Part of a small language model's weights.
Size: 23 layers, width 320, 5 heads of 64, MLP 832 SwiGLU, vocabulary 3832, 30.3M parameters.
Architecture: RMSNorm before each block, rotary positions.
Training: 695M tokens, 3100 steps.
MLP neurons of a small language model. Each row is named by its layer, matrix (gate and up: input weights; down: output weights) and neuron, and shows model dimensions 16-79. Each number is 50 + 12 x the weight over its row's rms, rounded and kept within 0 to 99. A neuron's up and down rows have the sign that makes its largest values positive.
After each neuron's rows, "fires on" lists the tokens most often at its 100 highest values on Wikipedia text that the model never trained on.

L17.gate258:80 56 48 69 59 39 26 56 62 34 56 56 28 56 55 61 62 43 68 61 60 60 45 55 56 39 51 58 54 23 52 58 43 68 31 63 51 30 42 52 54 62 55 57 42 47 45 46 47 69 64 61 53 51 53 55 49 60 71 68 44 55 44 45
L17.up258:49 50 62 49 54 51 44 58 56 59 53 54 49 52 56 52 42 53 64 65 65 56 67 61 57 63 28 50 52 51 54 59 70 42 55 30 34 56 63 58 56 51 40 49 44 44 48 30 71 32 56 63 46 35 53 54 50 71 45 45 60 50 44 51
L17.down258:61 59 40 37 38 44 50 52 47 33 61 50 51 64 55 32 64 55 52 68 75 24 66 36 67 56 28 65 53 27 36 53 43 48 45 48 52 62 21 27 61 60 60 61 61 37 46 43 41 72 52 46 46 61 60 38 38 63 89 39 48 65 58 53
fires on: " |", " of", ".", "1", "|"

L14.gate87:66 57 30 57 67 42 48 37 36 51 40 55 45 57 55 63 61 71 64 53 58 54 47 56 60 40 25 59 40 50 70 31 39 63 40 46 61 58 35 62 34 43 52 52 48 44 46 62 71 48 57 75 35 47 64 73 68 53 46 46 40 53 72 48
L14.up87:46 57 70 66 42 35 24 53 59 50 39 51 48 45 15 44 38 68 65 44 69 52 27 47 43 68 36 40 71 59 40 36 71 56 37 47 42 57 45 37 59 41 26 47 53 63 39 21 40 53 28 50 72 39 44 41 56 54 51 62 29 40 44 33
L14.down87:48 55 35 48 53 60 78 55 60 37 39 54 51 46 54 45 69 41 43 68 41 69 34 62 37 42 65 48 43 40 47 34 68 30 61 47 64 43 42 58 37 40 52 60 67 47 50 61 57 48 65 32 55 61 41 29 27 49 83 68 48 48 56 35
fires on: " and"

L9.gate475:61 60 28 63 37 63 43 49 40 46 54 65 39 42 43 41 63 40 41 42 43 26 42 69 29 34 32 66 80 45 46 46 57 48 51 49 49 69 28 47 42 44 39 61 49 54 44 42 48 74 54 70 51 58 69 37 64 73 45 39 28 48 29 62
L9.up475:46 50 69 58 50 32 61 52 44 52 57 55 80 56 38 51 41 46 45 61 39 54 65 62 59 32 43 38 48 56 62 57 55 51 58 46 40 51 46 55 42 44 42 50 34 41 49 52 34 55 45 23 44 53 56 57 27 53 45 42 88 22 54 65
L9.down475:64 47 44 51 49 69 57 47 47 47 58 55 65 37 42 38 41 59 57 47 35 30 52 36 45 62 60 49 18 65 27 38 49 35 48 59 43 56 40 53 55 63 56 48 57 48 63 59 45 29 60 32 53 51 40 47 42 51 44 44 76 46 41 44
fires on: "ed", ":", "ided", "en", "o", " of"

L6.gate339:51 58 57 60 32 63 49 33 46 39 61 48 64 48 44 51 49 34 52 31 52 52 38 56 61 52 60 59 51 55 68 56 72 60 52 38 59 63 77 53 71 27 49 32 68 31 43 40 46 53 60 55 24 41 79 30 64 57 52 25 55 57 26 47
L6.up339:53 55 56 65 29 34 56 49 51 52 51 71 72 57 41 36 51 49 56 45 54 36 30 44 43 56 64 49 71 68 54 65 47 69 58 56 53 54 65 40 62 36 17 35 78 51 61 57 54 54 52 68 33 32 61 43 59 75 49 66 47 68 58 60
L6.down339:41 34 56 51 51 54 50 45 71 49 41 63 48 55 66 50 58 61 66 74 66 53 54 36 38 61 60 49 53 38 45 43 20 73 56 55 41 41 28 33 40 53 29 60 49 68 57 69 59 56 32 59 78 61 36 47 44 56 45 58 40 58 61 57
fires on: "l", "w", "ch", "act", "ed", "rew"

L9.gate436:57 37 52 46 60 61 47 51 66 36 59 59 56 40 44 38 59 57 34 51 66 48 66 50 56 42 29 76 68 53 58 55 41 60 23 54 43 78 54 34 50 52 33 50 33 37 64 41 58 36 45 53 41 63 52 47 37 60 29 67 55 58 24 58
L9.up436:38 62 59 58 30 34 59 46 41 46 39 48 67 51 37 48 36 68 33 47 56 30 37 62 48 54 45 64 57 57 43 59 59 49 34 53 36 53 34 55 31 59 48 45 36 30 61 44 48 49 68 44 38 51 64 29 56 46 44 55 63 39 38 52
L9.down436:51 56 42 41 47 41 60 43 34 50 40 46 56 34 52 37 51 36 50 47 69 45 39 50 48 49 45 59 24 70 51 44 37 60 42 53 46 54 46 63 47 43 58 52 39 31 39 60 66 59 53 15 45 72 44 80 37 55 28 57 43 50 39 48
fires on: " of", "ed", " were", "ains"

L17.gate588:68 44 41 56 35 64 43 25 51 21 44 48 42 44 46 46 36 51 55 63 63 59 41 43 37 56 41 49 44 44 56 51 51 75 44 44 42 58 56 44 70 33 33 68 49 53 58 45 43 67 59 77 64 41 51 36 55 55 58 61 50 69 44 21
L17.up588:37 55 57 42 63 59 64 69 51 45 38 47 43 49 61 51 28 36 47 45 44 75 74 44 50 33 38 41 39 32 39 64 59 47 58 48 53 45 53 60 59 56 31 42 49 83 55 54 38 72 42 47 73 44 27 65 93 22 46 57 34 39 65 35
L17.down588:35 30 54 53 25 50 52 49 48 62 44 60 57 32 47 59 49 51 52 62 28 35 25 34 47 53 49 48 65 72 28 75 62 53 39 50 50 39 48 41 39 26 59 67 47 45 50 68 45 51 42 64 41 50 49 55 53 58 41 30 53 56 75 47
fires on: " a", "A", " A", " ", " an", "-"

L14.gate714:27 47 64 60 39 27 41 33 45 45 50 64 63 64 47 53 36 65 70 50 63 31 35 47 60 74 20 61 45 35 58 48 74 44 60 26 22 48 49 74 45 40 51 55 62 42 40 45 53 25 40 51 42 63 44 49 42 53 53 66 62 62 33 71
L14.up714:75 47 57 68 58 36 50 48 73 49 61 45 54 57 30 48 38 46 58 42 51 54 35 49 37 66 18 42 47 67 70 56 37 61 60 62 34 66 44 55 43 56 26 46 54 46 46 57 54 59 58 68 53 49 46 56 29 53 39 66 35 49 35 39
L14.down714:59 55 46 31 61 37 62 49 44 49 72 34 57 62 33 52 44 47 71 63 48 84 33 42 57 45 32 56 55 64 45 48 61 59 38 56 39 48 24 62 60 41 19 63 57 40 72 52 37 74 35 48 33 67 68 33 49 73 43 59 56 61 26 47
fires on: "if", "iv", "er"

L9.gate70:54 42 41 53 62 40 60 38 71 72 44 35 32 61 37 50 44 40 60 72 43 57 61 60 69 65 49 75 57 51 52 53 51 60 48 52 43 47 46 73 56 64 62 56 48 37 65 55 72 49 53 59 42 49 55 56 52 34 49 63 41 41 49 78
L9.up70:42 54 51 36 44 37 63 40 41 57 59 37 50 43 43 38 36 72 50 79 63 40 50 46 63 38 42 60 37 59 49 52 46 63 23 42 75 35 76 56 40 30 46 38 58 28 40 41 45 72 45 65 79 50 37 43 52 46 65 56 53 48 46 46
L9.down70:45 53 45 40 52 45 39 59 47 64 39 53 49 32 75 38 47 47 64 65 36 59 45 52 58 43 50 25 49 45 52 72 63 55 56 46 70 64 43 74 35 46 57 41 40 41 54 42 33 65 63 55 28 58 53 53 43 45 48 40 55 65 54 54
fires on: "\"", "d", "c", "A", "t"

L13.gate576:50 41 44 51 39 46 42 55 41 46 42 40 39 48 58 45 49 66 61 39 53 45 50 41 72 68 55 42 53 55 54 67 72 52 64 61 58 49 57 69 52 37 74 41 49 30 40 84 46 40 50 63 31 49 65 62 54 65 46 48 72 70 54 28
L13.up576:44 35 35 57 59 51 62 41 40 36 39 28 39 44 65 70 37 39 52 43 50 46 54 49 61 39 61 37 56 66 55 56 68 54 44 31 30 65 37 47 67 61 54 54 51 34 21 38 42 34 71 29 61 61 46 43 77 48 43 39 58 45 56 52
L13.down576:29 71 37 53 62 29 73 43 62 53 64 63 40 52 63 67 42 63 55 48 56 69 46 49 54 51 51 69 29 48 43 63 39 48 64 76 57 44 37 52 45 32 52 49 64 37 38 61 49 53 36 58 41 60 47 62 55 47 37 69 69 55 63 47
fires on: " |", "-", "\n", "|", ";", ")"

L7.gate696:42 68 25 46 61 32 23 62 49 52 34 46 65 41 56 52 41 71 35 48 49 52 58 38 43 61 40 54 36 40 56 60 41 54 37 56 46 56 41 59 65 55 40 60 45 49 65 50 41 57 59 28 69 61 42 67 45 47 53 34 66 48 58 48
L7.up696:65 43 42 40 56 38 37 69 56 46 36 43 47 42 47 62 64 35 60 55 50 45 44 52 60 65 44 44 37 50 48 41 42 45 38 43 51 39 60 46 55 51 30 51 37 46 44 64 59 28 40 36 51 44 64 36 37 39 56 37 70 46 49 54
L7.down696:68 30 50 57 50 60 56 47 54 37 42 48 58 50 31 51 54 40 54 39 68 33 52 71 62 46 50 38 55 46 66 60 44 41 37 34 51 40 69 56 63 54 24 44 44 52 28 62 59 47 38 53 32 43 49 34 50 33 53 71 57 67 52 50
fires on: ","

L15.gate525:56 41 77 68 41 42 45 39 37 57 41 21 54 49 68 42 59 60 53 70 39 61 78 59 68 45 49 71 49 35 24 54 30 73 44 43 37 46 54 45 50 71 69 30 56 74 40 59 37 51 44 48 54 76 53 49 63 74 48 84 56 59 41 58
L15.up525:70 38 61 45 39 50 50 43 34 40 24 57 62 58 53 37 65 54 49 37 48 49 57 77 62 54 61 63 47 66 43 37 27 54 47 60 46 43 47 50 59 51 57 23 48 35 74 56 44 66 51 41 44 59 41 68 83 64 53 35 65 67 40 41
L15.down525:46 56 26 53 40 59 60 52 63 49 54 52 41 55 39 45 35 40 70 32 47 65 45 52 32 62 38 49 69 45 69 52 65 20 52 43 71 43 57 55 48 66 47 55 49 53 65 40 34 45 36 27 54 58 43 45 21 64 51 53 34 37 53 54
fires on: ",", "s"

L9.gate146:52 61 52 64 64 44 44 56 59 50 84 55 47 54 54 51 42 41 46 50 48 44 55 63 59 53 50 44 46 54 40 49 50 52 28 61 68 52 60 48 56 32 50 71 60 37 64 52 42 63 54 45 56 53 78 30 58 59 43 67 42 57 40 51
L9.up146:47 53 53 47 65 54 56 66 50 66 38 59 59 52 48 41 52 44 59 64 57 50 51 68 63 58 82 34 57 44 64 41 69 64 42 83 51 43 56 34 54 41 56 63 48 42 39 70 51 65 51 42 21 35 63 44 61 40 62 35 38 49 60 55
L9.down146:78 37 61 64 36 30 48 37 43 54 54 44 50 48 56 51 60 64 43 48 48 51 52 56 49 78 45 36 49 44 38 65 60 66 37 32 30 62 68 37 52 53 38 47 46 66 50 72 36 60 32 58 44 63 58 45 47 61 58 35 45 55 40 53
fires on: " of", ",", "ch", "-", "wards", ":"

L20.gate706:59 38 60 50 56 43 68 47 76 36 57 67 26 73 68 37 57 35 53 46 64 53 57 48 57 46 30 58 52 61 60 57 39 54 40 69 62 29 43 55 75 43 54 47 47 32 64 60 61 42 32 62 24 50 37 77 37 53 63 48 39 58 33 45
L20.up706:42 44 46 61 49 69 21 47 60 48 49 60 58 49 54 48 56 31 58 64 48 40 33 54 52 56 38 39 56 67 56 61 51 67 69 65 49 47 50 60 64 43 66 52 42 78 67 45 24 36 76 52 42 57 48 54 51 63 49 55 50 55 66 45
L20.down706:48 41 55 35 34 46 50 51 76 65 54 54 56 47 42 47 31 65 48 59 59 72 34 60 67 64 46 38 70 47 62 41 43 61 56 71 45 72 60 50 38 65 52 49 41 43 53 68 59 47 51 61 63 53 60 42 51 47 32 36 62 42 65 40
fires on: " his", " own", " B", "a", " their"

L13.gate646:20 78 24 58 59 41 37 49 60 47 53 52 30 59 58 58 40 50 64 41 42 33 58 69 52 56 49 45 46 78 55 36 49 37 50 48 53 45 40 52 60 56 62 78 58 32 60 44 63 34 42 49 81 44 50 50 66 57 57 46 31 63 32 37
L13.up646:45 63 69 49 71 46 78 60 43 64 57 46 51 25 42 60 52 49 48 35 72 29 40 61 52 69 72 42 66 55 46 42 52 52 48 34 36 55 58 35 81 21 57 46 52 39 51 73 61 59 51 43 18 62 61 37 66 50 45 43 67 57 63 44
L13.down646:47 53 41 48 45 35 38 66 43 50 62 75 68 35 41 55 58 35 75 65 41 52 50 64 51 74 68 58 56 57 71 47 50 60 57 50 67 32 30 67 57 51 60 72 30 64 62 43 54 39 33 60 36 51 63 55 32 74 46 56 31 49 76 33
fires on: "\n", "iss", " of", " number", ":", "ason"

L14.gate551:33 37 51 39 71 47 41 57 66 27 51 41 25 20 60 65 68 41 70 60 38 54 36 57 62 56 49 52 53 50 52 57 62 49 54 61 34 56 68 49 72 17 41 73 48 35 81 49 30 49 49 40 56 60 46 46 37 48 44 56 49 55 57 42
L14.up551:39 47 51 57 47 54 53 53 50 61 24 53 50 47 45 42 52 48 44 34 72 56 45 60 48 26 14 39 53 36 39 59 52 33 47 56 30 34 51 61 70 43 28 53 57 43 63 64 55 77 49 58 72 33 41 47 69 50 48 51 29 57 50 48
L14.down551:42 62 47 63 41 35 58 54 64 52 53 31 43 45 37 55 42 41 56 58 47 50 50 35 56 61 33 50 92 46 58 71 50 37 34 46 34 47 70 44 63 49 71 62 65 48 53 34 33 39 21 48 54 50 51 46 65 70 40 20 81 60 44 40
fires on: " a", " An", " an", "ash", "ac", "A"

L14.gate812:33 64 48 57 41 50 40 48 76 40 48 50 18 49 35 48 42 50 56 36 41 42 62 42 40 17 61 44 55 40 53 65 41 57 67 62 57 62 51 38 50 71 57 64 53 43 45 60 46 48 55 47 49 61 47 63 50 56 61 40 69 65 65 51
L14.up812:50 54 20 76 72 55 40 75 56 55 54 56 75 51 37 71 62 47 48 47 57 58 35 51 61 47 57 41 45 65 66 31 46 33 33 54 75 71 47 43 55 37 65 62 49 49 49 55 45 42 39 42 50 54 53 47 36 41 59 55 44 50 60 54
L14.down812:34 33 58 56 63 40 42 46 45 52 34 24 77 46 46 65 49 22 68 55 71 73 28 26 65 57 57 55 42 61 60 38 36 52 39 58 44 56 69 59 65 44 69 60 56 54 38 65 36 66 55 68 33 58 71 46 44 43 45 38 43 47 39 52
fires on: " from", " the", " to", " its", " in"

L20.gate170:47 50 75 56 34 63 58 51 61 38 43 31 35 49 77 34 73 44 45 46 36 47 58 40 66 24 54 63 48 41 46 63 68 40 56 58 35 33 61 49 59 78 54 60 39 75 55 56 33 50 30 33 56 66 65 55 47 43 52 64 52 42 60 56
L20.up170:39 75 62 57 49 58 42 40 58 57 71 61 43 64 56 36 63 44 58 37 53 50 41 44 55 34 74 62 58 65 57 41 50 35 34 50 48 69 54 59 47 57 74 54 39 48 50 37 43 33 36 36 54 68 47 53 46 73 63 39 40 63 59 56
L20.down170:56 35 57 53 61 65 40 47 29 41 27 42 48 68 32 49 51 26 66 39 52 47 58 41 49 44 52 46 60 57 42 50 41 70 55 43 31 29 52 55 53 65 48 52 47 47 77 49 47 46 52 56 48 84 42 51 27 56 51 66 51 58 56 55
fires on: ",", "\",", " in"

L13.gate35:42 74 42 43 57 22 46 49 61 30 42 49 51 55 78 46 39 56 57 41 66 34 63 53 46 35 64 37 56 56 61 48 54 69 40 67 34 64 61 41 67 63 55 48 52 49 18 54 20 19 50 56 41 64 53 45 70 38 42 44 31 54 47 52
L13.up35:46 66 30 57 58 25 43 54 56 27 42 29 49 47 39 55 67 58 73 52 57 52 59 53 64 36 31 39 49 51 49 41 66 34 47 70 52 51 36 35 58 42 23 46 52 50 51 64 52 63 58 39 69 41 61 65 37 40 72 56 42 48 45 49
L13.down35:45 55 55 42 53 51 46 49 76 33 33 59 50 54 41 49 33 53 60 38 54 46 51 53 60 54 60 40 43 51 64 37 60 50 54 28 39 54 58 37 54 54 47 57 52 66 34 44 75 36 60 33 28 59 46 21 40 10 47 52 43 62 26 75
fires on: ",", " of", "/", "im", "&", "-"

L6.gate787:64 66 38 26 42 42 65 63 46 62 59 60 53 55 64 63 45 41 48 60 39 58 43 62 42 55 51 80 55 47 44 46 58 47 36 46 50 28 44 33 51 54 63 44 70 41 65 48 55 70 31 62 47 67 61 55 38 47 79 65 43 77 69 67
L6.up787:42 75 39 34 69 58 53 51 37 48 39 56 42 33 45 56 52 49 46 37 63 58 52 40 38 28 63 49 58 48 46 50 52 60 57 69 67 44 45 50 42 57 48 57 33 70 66 66 37 49 59 55 52 32 41 40 27 35 52 48 40 41 33 50
L6.down787:33 45 46 47 67 60 68 46 37 48 38 57 42 33 38 35 54 46 41 33 61 56 62 48 49 33 53 28 50 43 52 63 36 48 56 72 61 55 39 68 49 51 27 52 40 64 45 64 48 50 60 53 47 31 39 32 28 37 36 38 46 23 29 44
fires on: "on", " Min", "ic", "um"

L13.gate507:60 42 65 45 49 59 57 37 34 32 45 41 36 79 67 30 66 49 49 45 47 58 64 64 74 61 31 33 36 47 41 45 54 48 71 47 36 50 62 51 61 57 55 61 38 38 47 65 34 22 36 44 61 60 69 50 42 67 37 83 58 48 58 63
L13.up507:53 57 43 25 50 46 62 34 55 57 40 65 48 51 56 43 62 58 49 55 47 38 62 49 71 63 73 42 54 60 51 49 43 39 36 51 51 49 56 26 51 60 53 67 57 36 45 45 40 59 45 63 57 66 62 48 51 48 46 38 43 52 34 56
L13.down507:64 34 56 65 35 35 21 63 65 29 44 44 50 60 55 68 61 67 67 66 49 65 54 63 61 50 15 33 49 28 28 49 46 42 73 62 51 51 52 41 52 36 50 48 40 45 76 46 31 48 56 59 76 40 50 47 49 58 73 73 38 63 51 39
fires on: ",", " where", " that"

L3.gate436:33 45 51 46 51 45 15 38 54 55 38 54 13 41 38 30 62 37 31 47 46 39 27 28 56 50 53 55 30 48 76 55 50 49 55 45 55 41 62 62 55 52 50 68 52 16 39 60 63 36 62 54 56 49 66 54 63 42 23 52 53 38 54 62
L3.up436:48 57 67 45 63 37 25 52 59 40 46 41 50 52 39 46 55 52 49 47 41 43 26 40 63 68 52 47 36 39 79 68 36 60 57 45 68 52 58 37 71 51 42 42 59 44 05 52 57 60 74 55 53 21 56 33 65 39 30 53 36 40 55 47
L3.down436:41 48 67 51 63 34 58 54 51 39 50 40 59 54 52 51 49 60 50 39 53 53 38 49 49 61 55 33 42 44 67 59 35 43 64 49 65 64 53 41 66 56 40 47 58 55 08 53 49 74 63 55 59 17 53 31 73 51 28 67 43 43 56 30
fires on: "\n", "|---|---|---|---|---|", " Preceded", " Succeeded", " Died"

L6.gate665:40 53 53 50 74 49 48 54 53 39 60 34 21 34 60 64 33 41 55 57 45 32 45 47 72 46 47 42 65 57 39 40 73 42 41 53 77 61 43 41 55 51 36 51 47 42 71 50 27 69 28 34 48 50 67 62 50 43 55 43 69 68 33 56
L6.up665:31 75 38 62 51 42 61 54 55 56 54 66 58 52 47 70 49 33 31 66 45 46 58 49 67 34 56 52 36 44 42 70 40 71 56 31 77 42 74 47 43 56 48 54 68 40 24 56 52 76 45 40 45 48 46 51 52 36 58 41 37 38 61 47
L6.down665:26 44 39 27 54 70 35 35 75 76 45 45 34 54 53 60 38 42 38 66 53 48 44 53 62 51 57 35 53 49 47 59 64 26 56 49 48 55 64 54 60 72 52 42 68 46 55 37 30 67 67 41 50 57 42 68 42 42 54 32 48 26 53 40
fires on: "ch", "t", "c", "k", "ent", "ky"

L13.gate484:59 53 51 42 65 32 48 23 37 42 60 31 38 49 37 53 56 46 36 45 50 49 45 53 40 35 40 51 64 30 46 42 55 46 50 50 50 48 39 79 41 31 55 39 40 35 51 41 62 59 53 37 52 55 42 29 52 33 41 21 44 60 48 56
L13.up484:45 54 46 54 18 47 38 53 60 45 56 59 61 28 34 41 45 69 57 32 40 40 52 49 63 60 47 44 29 65 37 61 82 49 53 56 48 55 46 29 29 45 45 58 59 47 58 35 55 60 42 44 46 56 25 38 65 50 43 47 39 52 55 37
L13.down484:60 46 60 52 43 49 62 30 74 50 44 61 48 47 37 43 46 36 62 28 60 59 62 47 41 60 63 46 39 71 44 37 51 71 60 49 44 44 38 41 45 59 50 52 49 60 71 56 53 54 42 37 38 50 30 46 41 57 45 50 51 64 30 70
fires on: " |", " and", " Pol", "v", " No", "ld"

L14.gate262:58 67 48 59 51 58 52 60 47 26 54 30 44 63 55 57 47 30 53 52 65 29 24 56 51 76 42 50 42 43 57 51 60 39 52 52 29 80 55 56 50 45 36 52 50 40 56 39 12 42 87 42 70 81 39 66 37 57 57 68 51 63 43 67
L14.up262:46 47 68 66 26 43 45 51 34 52 55 43 24 55 29 59 35 46 41 74 44 48 49 58 51 59 32 39 34 68 40 60 83 51 33 59 25 67 64 38 61 64 19 37 45 72 64 49 33 57 50 48 57 52 80 48 61 51 65 54 29 45 55 44
L14.down262:56 30 20 57 70 28 49 46 61 60 42 31 72 35 44 23 41 46 49 54 40 77 42 59 56 53 46 72 44 71 47 59 64 40 46 64 38 60 37 64 82 41 39 46 50 48 50 31 50 45 57 48 44 38 82 50 33 29 41 65 50 50 52 65
fires on: "if", "f", "w"

L6.gate290:64 54 35 39 52 62 59 62 44 40 35 37 52 55 40 55 23 73 37 36 56 35 92 52 38 71 53 69 49 51 52 42 38 46 36 51 55 42 17 41 25 52 72 58 68 54 38 44 37 57 42 34 66 51 57 47 53 53 67 15 63 51 52 32
L6.up290:51 55 39 60 39 47 50 69 58 58 50 38 41 46 47 39 18 54 53 48 57 57 46 61 50 61 53 70 57 42 77 35 39 60 34 55 43 46 33 60 49 48 69 63 83 49 12 48 50 61 41 41 48 50 53 38 65 47 59 18 42 51 61 52
L6.down290:56 67 37 44 25 59 62 67 44 71 46 46 46 30 55 42 29 70 44 51 57 53 52 54 40 63 73 77 59 41 71 37 19 48 58 55 39 48 44 58 36 43 58 52 51 42 02 42 42 54 29 34 43 48 54 35 75 50 65 25 40 42 37 59
fires on: "\n", ":", " Preceded", " office"

L13.gate103:58 57 62 36 59 60 36 52 67 44 51 60 43 67 45 67 44 32 61 50 42 61 38 50 54 48 44 66 48 33 68 58 60 54 58 63 48 41 57 36 21 65 49 44 51 30 50 47 37 43 40 43 71 49 47 43 47 65 48 67 41 43 37 54
L13.up103:54 52 58 61 64 51 47 52 51 50 53 62 50 54 69 31 60 65 46 36 58 62 42 64 41 45 28 47 42 48 63 52 54 48 44 59 27 63 44 50 47 33 67 67 37 33 57 59 69 32 44 30 53 35 47 52 50 48 35 47 50 50 47 74
L13.down103:44 37 36 73 48 35 62 46 50 57 56 50 52 56 59 60 62 69 52 57 39 61 51 29 49 32 30 42 50 50 44 53 41 52 26 45 39 48 47 49 54 61 71 45 52 50 33 74 53 52 47 50 40 48 48 64 75 65 65 22 70 66 69 62
fires on: " of", "ef"

L6.gate622:49 26 47 48 75 40 54 67 41 31 44 47 53 56 72 42 37 64 31 31 36 40 47 50 29 61 72 64 57 71 82 48 35 27 72 29 52 37 51 61 55 60 58 42 76 44 39 62 57 45 40 45 70 45 50 48 67 64 36 45 59 40 57 30
L6.up622:51 88 43 43 57 47 46 44 31 60 46 38 49 44 50 54 20 55 37 62 44 47 46 38 35 84 68 60 73 60 81 55 52 54 50 40 31 39 56 63 55 38 64 54 61 40 09 45 57 58 58 18 74 42 50 48 67 40 43 49 63 30 45 39
L6.down622:48 80 52 54 52 41 58 57 19 54 56 52 59 43 62 57 37 59 19 37 59 49 52 36 40 57 66 40 47 62 63 51 42 44 64 44 39 44 46 52 60 40 66 47 60 24 26 40 54 46 40 36 53 40 59 61 74 55 29 59 67 41 59 52
fires on: "\n"

L9.gate440:44 64 57 56 76 36 36 44 51 42 54 57 57 51 35 45 53 64 40 48 65 29 50 63 45 73 35 48 56 45 65 43 63 47 54 60 42 68 69 38 49 33 47 56 57 70 61 67 58 27 46 61 68 48 41 63 64 55 78 43 70 67 26 48
L9.up440:33 47 61 50 63 83 48 66 39 52 58 32 50 44 63 54 64 59 54 42 61 48 41 46 40 61 67 58 57 67 50 29 44 26 56 60 40 42 62 45 66 56 36 43 45 60 36 66 50 40 35 48 39 44 41 50 69 30 65 56 70 52 61 60
L9.down440:47 22 57 54 53 74 46 66 55 53 56 51 59 54 46 53 62 50 60 41 70 32 44 51 52 69 66 55 51 80 50 41 40 29 44 40 35 44 29 28 47 53 43 34 44 54 57 77 33 45 40 51 31 49 50 45 32 64 65 38 51 48 69 44
fires on: "f", ",", "ad", "il", "ck", "ap"

L6.gate613:35 61 45 39 80 56 19 55 76 54 69 43 41 33 56 25 47 48 56 40 38 48 41 50 69 54 36 62 34 50 58 56 52 44 62 53 43 44 53 53 48 52 67 44 53 64 42 34 42 46 51 53 70 60 34 40 44 72 58 35 59 50 44 37
L6.up613:18 49 47 79 57 47 36 36 30 58 54 47 50 53 56 51 47 55 66 60 35 30 49 54 58 26 31 48 52 40 49 63 54 55 31 54 45 33 46 40 34 53 36 54 36 45 49 56 67 49 57 45 34 48 36 56 40 42 23 64 69 48 45 46
L6.down613:27 36 48 63 36 43 47 38 14 43 37 38 48 57 51 61 36 68 40 63 51 39 33 46 55 48 49 67 60 58 24 65 37 47 65 55 48 38 56 36 30 49 41 55 42 52 43 46 56 54 56 44 27 45 42 50 33 47 53 69 58 56 61 72
fires on: "it", " resp", "ly", "l", "p", " us"

L14.gate124:69 44 59 66 53 48 53 44 48 55 80 59 33 50 40 45 46 62 26 49 54 52 21 40 45 47 21 56 35 42 22 66 28 44 56 61 42 76 52 36 42 37 54 41 25 54 58 34 64 59 33 61 43 54 44 43 37 46 40 34 32 58 68 44
L14.up124:41 59 68 55 35 46 63 54 50 68 72 61 50 48 43 44 36 74 52 38 34 54 20 40 53 57 54 27 52 58 45 39 72 47 65 72 68 58 40 36 64 71 59 63 78 69 40 50 58 30 50 49 57 50 51 27 42 72 56 59 52 44 51 34
L14.down124:62 35 58 65 45 48 51 38 51 42 49 36 39 31 34 38 24 48 51 72 42 41 45 51 41 43 51 45 58 56 32 55 39 36 52 50 63 52 62 35 65 49 48 55 56 47 50 45 24 54 43 38 60 59 55 46 18 65 60 54 56 58 71 49
fires on: " and", " (", " did", " of"

L7.gate763:27 44 57 62 36 63 57 31 56 48 75 35 63 51 58 36 29 53 45 53 40 33 31 58 37 31 53 66 39 43 60 43 88 50 57 47 54 59 47 59 77 72 54 39 50 22 34 43 32 47 49 43 52 35 46 66 45 56 44 59 42 48 37 48
L7.up763:47 59 62 40 38 51 51 58 46 43 37 38 46 51 60 63 41 64 50 41 58 51 40 36 47 72 57 57 60 55 67 53 45 49 32 56 30 33 60 44 64 44 52 63 53 48 23 59 28 71 57 39 60 38 31 47 67 12 54 51 34 44 47 42
L7.down763:37 72 67 58 24 44 68 49 49 58 48 45 68 51 48 44 40 52 27 46 41 35 37 70 60 60 56 51 40 47 68 44 59 82 39 79 40 39 53 62 71 58 58 46 49 44 41 41 34 59 52 44 45 34 42 59 61 42 66 47 38 47 40 54
fires on: "\n"

L18.gate225:28 49 58 39 50 46 46 52 31 39 40 53 50 61 72 32 63 40 60 39 71 50 46 55 60 60 48 45 67 62 40 71 46 50 40 42 13 64 55 34 46 65 55 55 41 50 35 85 30 45 49 34 36 49 55 63 72 43 50 59 44 52 54 41
L18.up225:51 48 45 27 39 53 41 42 40 43 59 49 45 65 53 45 78 31 48 53 39 68 49 56 43 71 37 39 54 65 59 65 46 43 44 46 69 44 37 40 31 58 50 57 49 55 66 46 43 49 43 21 26 63 27 62 68 76 65 62 65 63 68 64
L18.down225:29 71 58 63 41 61 47 57 52 48 35 67 43 41 28 43 31 39 57 30 41 51 73 54 43 28 31 52 76 39 65 25 35 52 59 43 49 54 48 75 44 60 46 32 55 55 56 44 47 58 43 46 48 43 62 53 30 34 41 53 24 45 54 61
fires on: ",", " with", "\",", " under", "ith"